config = dict(
    num_hidden_layers=8,
    hidden_act='relu',
    norm_eps=1e-05,
    qk_norm=False,
    bias='all',
    init_std_up=0.0395,
    optimizer='muon_variant',
    learning_rate=0.00745,
    doc_mask=True,
    train_tokens=112500000,
    max_steps=6867,
    dataset='wikipedia_en',
)
MLP neurons of a small language model. Each row is named by its layer, matrix (up: input weights) and neuron, and shows model dimensions 48-111. Each number is 50 + 15 x the weight over its row's rms, rounded and kept within 0 to 99.
A block is one neuron, or neurons of one layer that tend to fire together. After each block is what it responds to, as a language model described it from the Wikipedia text at the highest values.

L2.up458:69 74 54 31 33 78 31 63 51 30 62 40 64 49 63 46 53 81 52 39 43 47 37 72 64 41 39 57 29 78 52 39 53 77 40 60 27 57 74 39 24 34 43 42 59 72 50 56 10 47 70 69 51 42 36 57 29 59 45 41 69 55 43 49
Description: Date and year continuations. Word-piece endings and punctuation inside dates and spans, mostly after numbers: month endings (Apr-il, Sept-ember, Ju-ly), unt-il after years, date commas, dashes; also el in self.

L3.up6:39 87 51 50 29 63 65 43 65 33 39 50 81 60 57 35 70 49 57 44 62 51 47 48 51 30 52 66 44 49 51 49 53 56 50 49 47 36 42 26 40 50 76 40 48 55 22 42 21 54 59 50 31 63 27 52 67 61 55 45 44 50 09 64
L3.up123:28 60 46 70 49 34 85 28 68 54 33 61 51 65 10 25 66 45 39 42 66 47 53 37 46 19 45 69 66 24 63 53 50 71 52 34 30 44 64 52 54 63 50 58 46 38 66 56 52 33 60 39 59 57 64 37 63 68 47 61 38 73 48 51
L3.up165:45 54 54 85 61 39 56 40 52 34 51 42 58 24 73 54 49 24 45 74 63 38 83 72 55 24 47 65 65 61 59 69 34 57 48 64 36 29 41 27 39 53 47 73 59 26 61 36 52 44 70 30 52 66 37 50 63 36 35 59 46 61 45 45
L3.up392:36 85 19 81 42 51 53 87 60 27 38 48 44 50 57 69 46 82 50 38 38 52 48 58 60 58 47 29 48 43 28 18 38 54 45 40 46 35 39 55 63 52 71 53 39 49 44 57 52 42 64 27 42 50 62 29 73 38 62 54 07 79 40 75
L3.up423:49 77 44 42 32 40 65 47 43 25 42 62 38 51 50 49 74 57 58 23 44 59 79 42 60 54 20 48 61 65 61 20 42 65 54 30 49 40 71 76 76 46 51 68 53 36 60 40 50 50 51 62 74 41 40 54 76 61 69 24 39 59 46 24
L3.up507:81 45 51 54 46 38 41 65 42 55 34 74 45 83 65 41 80 31 62 53 45 50 41 48 64 34 54 43 60 59 36 62 45 69 45 49 53 43 94 41 47 53 39 44 64 38 54 49 39 54 28 60 34 64 29 41 42 44 56 34 46 43 78 52
L3.up568:81 61 53 58 34 48 86 28 42 48 39 40 45 51 51 21 58 58 67 76 37 45 65 41 39 49 29 73 47 62 45 42 65 66 46 43 41 17 27 63 26 41 37 64 30 55 52 63 48 68 69 51 16 61 67 57 36 44 55 57 54 59 20 51
L3.up574:53 29 68 73 48 13 59 37 36 43 41 45 40 39 39 64 54 66 54 57 50 52 79 58 55 35 39 35 59 35 41 33 50 63 52 29 38 39 47 61 32 40 54 64 44 52 47 58 48 20 59 76 43 47 50 43 53 59 63 54 28 69 29 36
Description: Mid-word verb completions. Word pieces that complete a verb split across tokens, especially after auxiliaries or pronouns, e.g. he|l|ped, be|ing, segreg|ated, hav|ing.

L4.up0:41 49 46 53 44 50 55 29 56 22 41 48 39 39 40 53 35 30 55 35 43 67 62 32 77 42 56 64 31 42 59 45 55 67 37 32 18 45 44 25 56 58 54 43 46 48 51 10 51 60 25 44 51 46 50 68 50 39 52 76 28 79 33 57
L4.up21:58 59 40 58 43 40 41 48 47 62 34 55 35 35 32 75 77 61 58 35 62 47 79 84 56 33 51 78 43 50 72 35 50 58 52 30 22 36 43 42 43 61 48 44 41 87 59 70 35 32 88 52 46 52 49 43 47 48 69 36 21 43 55 52
L4.up41:78 47 53 44 42 57 57 46 58 49 40 40 81 35 32 71 60 53 83 39 59 66 59 37 52 35 50 17 56 63 44 18 46 35 56 66 18 54 29 37 58 33 39 37 30 63 58 34 47 67 65 56 34 67 73 38 37 40 60 64 73 85 39 51
L4.up344:44 42 29 59 47 65 60 70 56 57 42 38 52 74 66 51 44 51 33 89 76 78 51 57 45 59 81 51 57 52 58 56 55 41 64 47 67 50 33 61 43 37 45 63 60 63 41 46 71 35 80 58 14 41 52 26 58 58 57 43 57 50 60 54
L4.up397:50 66 53 41 52 48 61 56 42 14 45 46 58 45 48 70 43 25 71 42 71 59 49 55 61 28 74 48 55 51 40 33 39 58 31 36 65 56 42 65 82 36 69 40 43 53 44 30 54 48 22 23 60 64 58 30 53 50 43 23 30 76 35 38
L4.up461:18 43 28 35 33 45 68 41 54 33 50 25 66 61 58 20 37 43 69 56 67 30 30 67 54 35 57 58 49 52 35 31 70 25 86 54 27 40 41 69 26 58 58 41 51 48 62 34 34 54 71 49 34 42 58 36 25 66 66 49 64 55 55 43
L4.up481:34 56 59 60 52 60 58 50 27 68 26 34 55 70 47 46 66 36 42 27 62 53 56 51 51 38 52 27 70 47 33 37 44 65 66 35 52 46 26 36 38 49 46 36 70 61 53 66 58 32 71 70 38 56 65 43 69 43 78 66 32 56 18 91
L4.up565:46 49 49 37 59 47 43 46 31 38 28 39 46 44 33 30 53 76 85 28 44 60 55 44 65 28 84 58 38 38 44 42 69 58 73 57 34 42 55 44 41 46 30 33 56 59 35 63 25 73 58 82 46 60 42 35 59 55 29 60 49 70 58 54
Description: Word start after copulas. First word-piece of a word right after a form of be (was, were, been, is), e.g. was b|orn, was f|ought, was m|arried, as well as be|gan.

L4.up9:33 42 32 55 41 55 68 57 11 76 46 47 59 80 27 48 35 61 41 79 46 54 51 47 47 28 41 21 58 66 56 45 57 51 39 36 71 56 33 56 56 69 64 52 19 45 43 59 14 59 64 51 59 27 39 39 38 54 65 38 47 31 32 85
L4.up15:42 53 47 53 59 29 54 62 24 52 71 34 41 52 60 79 58 32 58 57 64 35 65 48 47 86 31 55 69 36 70 49 48 46 77 48 51 42 41 60 72 39 80 31 35 58 68 29 59 47 53 19 41 74 41 58 55 47 42 43 45 63 63 73
L4.up17:33 62 42 73 55 04 46 24 43 42 25 72 67 65 58 50 57 51 67 58 36 62 44 61 29 44 52 42 40 72 46 37 47 48 56 38 49 37 40 55 57 46 39 61 52 52 40 58 50 42 55 33 34 50 67 60 46 30 62 25 70 69 67 43
L4.up194:56 28 22 54 61 31 77 51 34 41 74 35 37 51 40 49 50 61 64 37 63 74 76 44 43 60 49 73 58 59 60 66 54 31 72 54 23 72 42 36 64 45 57 34 29 38 59 53 48 59 78 40 19 39 44 53 61 32 65 51 66 38 60 50
L4.up224:53 34 31 69 56 24 49 72 47 66 63 47 40 34 21 50 33 67 50 30 56 98 49 63 40 32 54 38 53 43 53 46 25 40 73 38 49 86 37 73 06 53 52 70 51 86 27 58 73 51 64 57 51 51 48 44 48 32 83 48 61 40 32 40
L4.up302:34 42 56 52 52 42 56 64 77 43 33 46 46 73 58 68 21 45 48 46 26 47 31 43 48 45 59 61 55 75 61 63 38 53 47 63 39 61 60 57 65 45 60 63 63 50 44 23 48 65 56 83 45 59 38 64 67 33 52 28 51 63 63 53
L4.up372:52 41 30 44 55 40 37 23 56 65 56 48 21 65 40 57 33 65 55 65 49 44 57 61 40 24 55 29 48 44 48 30 50 50 34 37 60 50 43 23 56 63 56 29 47 68 51 71 77 66 58 58 66 68 37 33 22 49 50 34 66 56 59 52
L4.up498:30 53 73 34 40 41 47 45 54 41 56 62 33 68 95 37 45 97 59 46 51 56 49 39 65 24 33 51 48 57 70 50 54 22 67 50 54 44 39 48 46 65 70 48 35 66 41 43 57 67 35 34 47 47 73 66 67 40 50 48 62 55 57 43
Description: Space after articles. Bare space tokens after "an", "the" or "on", ahead of a year or vowel-initial noun (an ecumenical, the 2020); also the "e" of a split "one".

L2.up314:56 42 58 26 53 41 50 46 57 73 49 42 30 30 46 63 66 51 43 44 56 66 52 24 78 30 23 34 54 35 47 50 42 54 71 42 34 59 53 34 53 63 39 51 53 63 82 40 33 64 37 60 42 47 67 50 55 54 64 69 23 68 58 68
Description: Article title break, plus short continuations. Mainly the line break right after a "= Title =" article heading; also short continuations after in/is/was, such as " a", " an", or word pieces like in|s|ist.

L3.up70:76 50 61 27 40 52 66 35 50 37 36 46 47 48 37 37 68 45 54 52 29 71 45 58 39 62 40 61 30 57 30 52 54 59 63 64 57 39 46 81 63 51 47 51 58 47 55 32 25 76 53 72 66 35 43 43 20 44 47 76 40 53 89 40
L3.up124:60 42 57 48 25 36 66 42 54 32 54 53 27 43 68 59 69 51 59 31 29 64 31 36 77 33 17 74 23 60 40 37 18 46 58 67 53 45 49 37 58 27 27 54 42 58 32 32 58 62 73 54 47 49 43 48 62 55 38 52 70 54 59 59
L3.up332:45 45 86 33 54 38 27 33 51 33 41 44 88 57 27 38 60 49 66 42 33 19 31 13 50 49 29 53 52 43 48 54 62 76 32 64 34 59 56 56 58 53 50 75 55 57 26 24 47 56 60 66 54 44 46 65 46 41 68 60 61 51 52 49
L3.up341:50 69 42 33 56 84 69 66 58 45 49 55 37 50 62 52 40 32 33 66 16 46 58 40 52 29 68 86 57 56 51 45 66 31 41 47 50 42 51 40 72 53 82 66 63 22 39 16 50 57 47 51 57 51 28 44 68 41 36 42 44 61 33 44
L3.up461:14 36 56 59 53 61 48 55 41 59 41 49 73 68 56 51 79 71 25 54 43 57 41 74 61 46 58 74 43 63 57 74 77 53 43 47 43 31 50 52 36 57 47 31 58 79 27 40 36 81 48 49 64 80 26 53 66 58 45 53 70 30 52 54
L3.up511:68 61 56 55 48 27 50 61 16 64 32 49 64 56 85 62 36 40 35 31 56 64 39 37 58 48 70 80 44 76 51 52 59 49 68 85 56 32 63 65 86 53 37 48 49 40 21 48 54 34 39 26 32 47 71 27 66 39 26 50 31 65 52 61
L3.up590:31 38 67 49 31 55 43 34 48 68 58 72 46 77 45 47 47 68 36 43 22 60 61 52 58 57 40 50 40 32 45 41 43 41 34 59 73 38 28 57 50 23 64 36 54 56 49 57 54 37 44 33 40 23 28 32 30 76 56 57 64 21 45 48
L3.up638:56 60 39 61 72 58 67 58 63 54 40 76 38 70 44 62 39 28 31 87 32 44 33 59 52 69 42 18 64 43 31 46 35 90 71 68 41 50 43 58 55 64 30 30 53 75 37 42 44 63 49 51 47 37 65 49 29 54 59 58 70 52 53 48
Description: Month-name word endings. Final word pieces completing a split word, mainly month names in dates (Mar-ch, Nov-ember, Aug-ust), also Kent-uc-ky, A-ust-ralia, Li-ber-al.

L2.up304:55 36 47 55 17 54 48 57 49 60 51 78 27 69 59 62 54 56 42 24 75 24 40 32 50 32 60 38 46 74 38 51 69 58 49 59 66 39 46 64 77 53 63 35 55 59 51 56 61 77 60 60 66 44 66 59 44 63 65 47 21 42 49 40
Description: Letter e in fragmented words. A lone "e" token (sometimes ge, se, ie, ine) inside words split into pieces, often names, e.g. Norw-e-gian, ey-e, J-e-an, Chines-e.

L4.up62:59 87 40 57 55 49 69 55 61 64 24 15 47 35 38 63 62 55 54 37 48 42 26 68 75 66 29 39 74 37 59 65 56 46 34 41 37 28 29 36 60 22 56 42 38 63 41 76 43 39 43 61 44 53 80 69 61 53 48 52 74 58 49 64
L4.up118:44 46 61 45 24 53 50 49 59 61 38 36 30 56 38 76 70 41 68 25 55 24 36 44 57 43 48 30 55 57 56 33 54 55 50 59 27 23 72 72 49 36 79 51 35 77 52 63 41 38 37 47 54 53 67 49 57 39 51 23 52 43 23 12
L4.up171:53 60 43 39 43 48 67 63 45 69 38 12 74 47 48 45 79 42 57 63 41 62 31 61 71 65 28 31 36 64 31 53 41 61 28 45 26 20 74 82 39 60 53 24 41 62 65 40 66 54 34 40 35 41 69 48 62 55 54 24 68 54 52 47
L4.up223:55 87 83 60 34 42 80 33 53 28 56 58 49 65 80 56 59 47 36 53 53 64 20 58 39 47 48 48 71 44 62 32 62 33 49 51 55 62 44 53 51 45 45 54 25 60 56 58 63 58 67 53 49 46 77 57 66 21 26 43 75 38 60 59
L4.up466:77 43 53 57 50 45 64 44 54 58 44 79 58 66 67 41 61 38 38 62 46 62 63 60 56 75 48 60 60 57 52 56 47 34 70 36 19 55 47 44 57 46 42 48 44 40 57 45 41 52 84 41 59 36 72 28 74 29 33 41 54 45 32 83
L4.up483:32 44 43 65 34 68 76 49 34 51 48 48 43 27 53 45 57 41 44 52 56 54 39 45 63 76 52 69 36 31 29 51 79 43 41 51 38 50 38 60 34 32 50 47 36 49 67 45 43 46 53 61 64 87 54 56 73 28 56 38 59 88 48 35
L4.up495:59 74 58 39 35 62 79 42 52 30 35 46 50 41 73 70 44 21 26 44 74 75 34 56 78 39 42 72 58 59 40 67 51 68 25 42 30 36 76 75 70 70 40 36 25 36 66 52 13 41 47 69 43 50 48 41 78 48 38 49 40 57 47 55
L4.up582:65 39 66 46 32 42 84 35 49 48 47 89 45 73 51 41 53 61 64 47 65 39 46 73 64 64 39 29 48 54 57 78 51 48 77 76 49 46 47 18 42 48 62 54 47 65 55 16 47 48 62 40 37 38 40 49 62 48 50 37 68 47 47 34
Description: Word-final inflectional suffixes. Suffix tokens that complete a word split into pieces, mostly verb endings like -ed, -ated, -ing, -s (arriv-ed, investig-ated, evolv-ing), sometimes final year digits.

L3.up88:30 33 55 59 21 30 45 32 52 50 38 49 46 32 47 33 37 58 69 41 54 55 46 52 41 34 83 38 61 39 82 22 69 52 57 52 48 47 71 51 83 41 45 70 21 34 55 47 47 40 52 23 28 60 25 75 46 33 43 61 67 40 78 65
L3.up92:39 53 11 35 73 19 42 30 59 37 38 46 61 35 29 40 40 52 66 42 62 77 44 32 32 04 56 44 70 48 32 45 45 35 37 58 60 36 38 54 41 40 74 60 57 69 56 75 31 66 65 46 28 70 60 46 69 51 65 32 40 10 48 56
L3.up125:54 37 39 47 38 31 76 23 34 59 67 55 42 57 55 63 62 51 66 74 35 79 57 37 61 50 40 47 35 61 23 35 47 18 31 42 47 43 79 49 63 49 52 33 69 88 68 65 42 74 45 41 53 35 79 32 42 67 36 60 41 64 67 47
L3.up239:40 54 45 51 39 39 86 30 23 69 86 52 53 74 48 66 56 40 36 50 42 79 56 67 42 31 20 73 73 39 68 62 70 45 49 49 65 54 30 52 54 39 49 77 38 87 44 57 47 52 42 62 35 58 52 66 34 42 35 62 68 66 62 57
L3.up311:67 81 41 57 73 49 37 62 63 42 42 68 42 91 44 75 52 55 69 58 56 56 19 78 38 45 52 40 47 53 42 59 45 56 77 62 74 47 48 55 62 53 40 80 19 35 27 57 68 60 33 45 44 64 39 39 50 56 59 36 42 56 35 36
L3.up353:57 44 27 75 72 45 49 20 44 96 47 54 19 66 18 13 17 67 47 53 53 69 61 65 53 50 64 41 63 38 64 54 66 58 64 74 37 64 34 44 50 43 49 38 31 78 35 53 53 33 37 65 47 76 63 61 69 40 44 64 46 38 44 44
L3.up469:61 50 63 31 26 86 79 58 21 80 22 47 69 66 25 62 42 66 37 63 34 71 84 61 29 45 41 58 29 54 63 92 79 59 39 49 55 55 66 38 57 33 41 59 37 49 35 54 48 43 49 57 64 53 49 57 51 39 37 45 88 33 40 47
L3.up576:34 45 33 64 79 60 67 24 74 53 59 62 66 58 27 54 31 69 65 36 25 77 55 47 57 40 75 66 44 44 41 57 43 25 20 68 42 66 25 48 36 37 74 50 55 49 64 57 43 56 59 53 68 32 37 70 29 34 42 59 67 27 42 51
Description: Space after "the" before a noun. The bare space token right after a determiner, usually "the" or "an", that precedes a year, decade or event noun, as in during the 1982, the 1950s, the upgrade.

L4.up25:30 63 56 40 48 71 58 43 53 57 42 63 42 44 60 39 45 48 39 49 17 46 25 41 46 79 49 59 41 63 62 72 53 58 30 53 56 48 47 28 61 53 62 79 49 41 32 40 42 50 78 74 26 31 29 46 69 49 23 75 74 47 50 63
L4.up113:40 13 56 39 45 53 48 55 68 48 45 52 50 54 38 47 44 17 29 40 37 55 29 65 41 99 39 71 45 42 53 34 63 37 41 42 37 49 47 19 52 56 62 67 52 63 37 58 40 61 34 59 37 28 23 69 46 59 67 59 67 38 40 53
L4.up195:29 35 47 41 62 61 59 58 60 31 67 49 20 39 66 61 43 61 50 44 40 41 66 64 51 51 48 48 52 29 46 57 40 31 28 31 32 57 46 73 38 52 34 56 31 76 54 48 30 59 39 53 61 18 71 35 36 64 47 28 40 57 41 39
L4.up252:47 39 64 62 71 66 42 50 47 69 62 47 19 48 66 51 72 44 43 60 16 49 47 22 54 64 41 80 41 65 32 50 50 60 57 47 71 43 39 11 67 45 43 56 41 59 54 54 35 44 70 63 27 63 31 63 58 50 23 43 80 55 67 58
L4.up463:63 41 36 60 72 75 42 12 80 61 62 47 40 23 31 50 28 49 47 23 33 31 55 61 56 57 65 51 45 54 67 37 50 67 42 30 75 39 23 50 47 47 41 55 50 43 61 52 26 50 99 49 52 64 61 57 56 58 81 45 51 46 49 51
L4.up519:46 55 33 74 55 58 53 21 52 39 47 58 71 59 59 35 39 46 42 50 20 48 45 83 48 48 91 61 44 50 46 64 41 51 19 56 73 53 67 47 46 54 71 68 57 60 48 65 98 52 53 61 19 28 81 56 48 38 33 50 28 64 78 33
L4.up568:50 68 50 58 32 58 39 33 59 96 36 43 80 43 73 55 27 57 55 64 68 42 29 49 63 69 57 54 67 64 54 30 77 53 43 32 38 30 54 70 54 43 72 30 75 66 41 33 24 65 63 43 37 44 29 46 46 51 60 62 46 40 53 42
L4.up601:48 72 30 82 62 48 57 47 45 68 46 49 27 29 55 34 66 41 48 47 40 43 27 30 64 63 43 70 44 45 52 52 44 45 56 55 42 49 44 15 63 28 41 71 53 53 52 51 61 43 69 54 22 56 42 64 50 39 61 51 61 66 66 62
Description: Month-name word endings. Final word pieces completing split month names in dates, such as Mar-ch, Febru-ary, Octo-ber, M-ay, plus other split word endings like d-ur-ing and alb-um.

L2.up312:20 46 16 59 36 46 65 56 45 28 47 64 59 48 29 30 53 33 42 89 33 48 28 40 37 55 58 63 54 36 23 55 48 42 63 86 63 60 44 50 43 61 78 61 51 25 75 63 54 67 40 77 51 42 75 32 45 37 55 56 55 51 46 82
Description: Word-final suffix "ed". Inflectional endings split off from a stem, mostly past-tense or participle "-ed" (agre-ed, aim-ed, releas-ed), also "-es", "-ist", "-ing" and "ed" inside words like com-ed-y.

L3.up8:46 46 55 42 52 51 58 85 45 42 39 43 35 77 49 35 40 46 37 51 43 46 54 27 63 40 45 43 73 63 30 47 57 42 33 69 40 40 22 22 40 48 55 58 32 63 43 61 36 18 44 50 39 64 47 81 47 36 73 46 05 71 54 71
L3.up34:50 61 68 49 49 44 37 42 61 32 33 78 83 49 31 65 50 54 53 57 70 35 29 43 62 47 49 32 60 54 28 43 61 36 36 41 47 58 74 71 59 20 62 79 63 38 48 40 45 27 50 82 33 57 53 53 67 19 38 42 69 54 49 40
L3.up242:18 50 39 45 44 43 76 48 49 13 57 44 67 78 67 71 54 43 62 54 62 49 63 44 48 36 46 38 42 69 65 22 55 22 65 61 46 44 35 38 46 60 44 68 25 31 43 36 51 58 55 40 56 56 76 65 48 28 73 47 27 65 84 68
L3.up277:32 44 48 44 39 78 54 63 52 50 69 53 70 37 52 49 78 56 71 38 25 46 47 35 77 33 18 54 48 47 48 58 19 21 51 65 53 48 55 32 52 73 39 62 52 49 44 40 49 32 62 80 39 68 73 46 54 69 74 41 28 72 55 78
L3.up334:55 56 67 34 41 58 40 56 65 10 34 30 51 38 52 70 28 41 58 78 45 29 36 52 59 34 44 53 40 61 64 62 76 43 43 64 57 27 44 28 62 46 58 79 26 37 49 69 52 30 52 46 30 74 67 47 52 33 69 48 48 68 38 34
L3.up356:56 45 52 51 41 68 30 64 26 40 68 32 39 57 37 53 36 55 74 64 38 41 58 46 78 27 33 81 67 72 33 44 69 65 34 39 66 23 30 34 39 54 39 60 08 39 37 40 52 64 67 24 41 40 62 61 53 64 72 34 30 64 44 43
L3.up402:51 48 47 44 43 42 38 63 22 40 34 29 30 72 32 61 53 30 82 82 52 55 29 53 30 42 23 51 31 32 57 53 50 60 65 52 39 52 56 78 44 42 74 60 25 45 57 91 42 38 44 72 50 57 59 56 55 64 60 54 45 40 51 29
L3.up571:67 35 54 55 39 47 50 81 51 19 52 59 68 82 55 36 63 68 40 53 56 65 41 65 57 35 28 56 40 26 30 51 75 29 53 53 25 51 69 46 25 40 42 64 54 48 89 46 39 43 49 62 53 45 69 41 33 70 55 74 50 71 44 58
Description: Word-final suffix completion. Final word pieces that complete a word split into pieces, often verb endings like -ated, -ing, -ed, -n, as in calcul-ated, tak-en, dur-ing.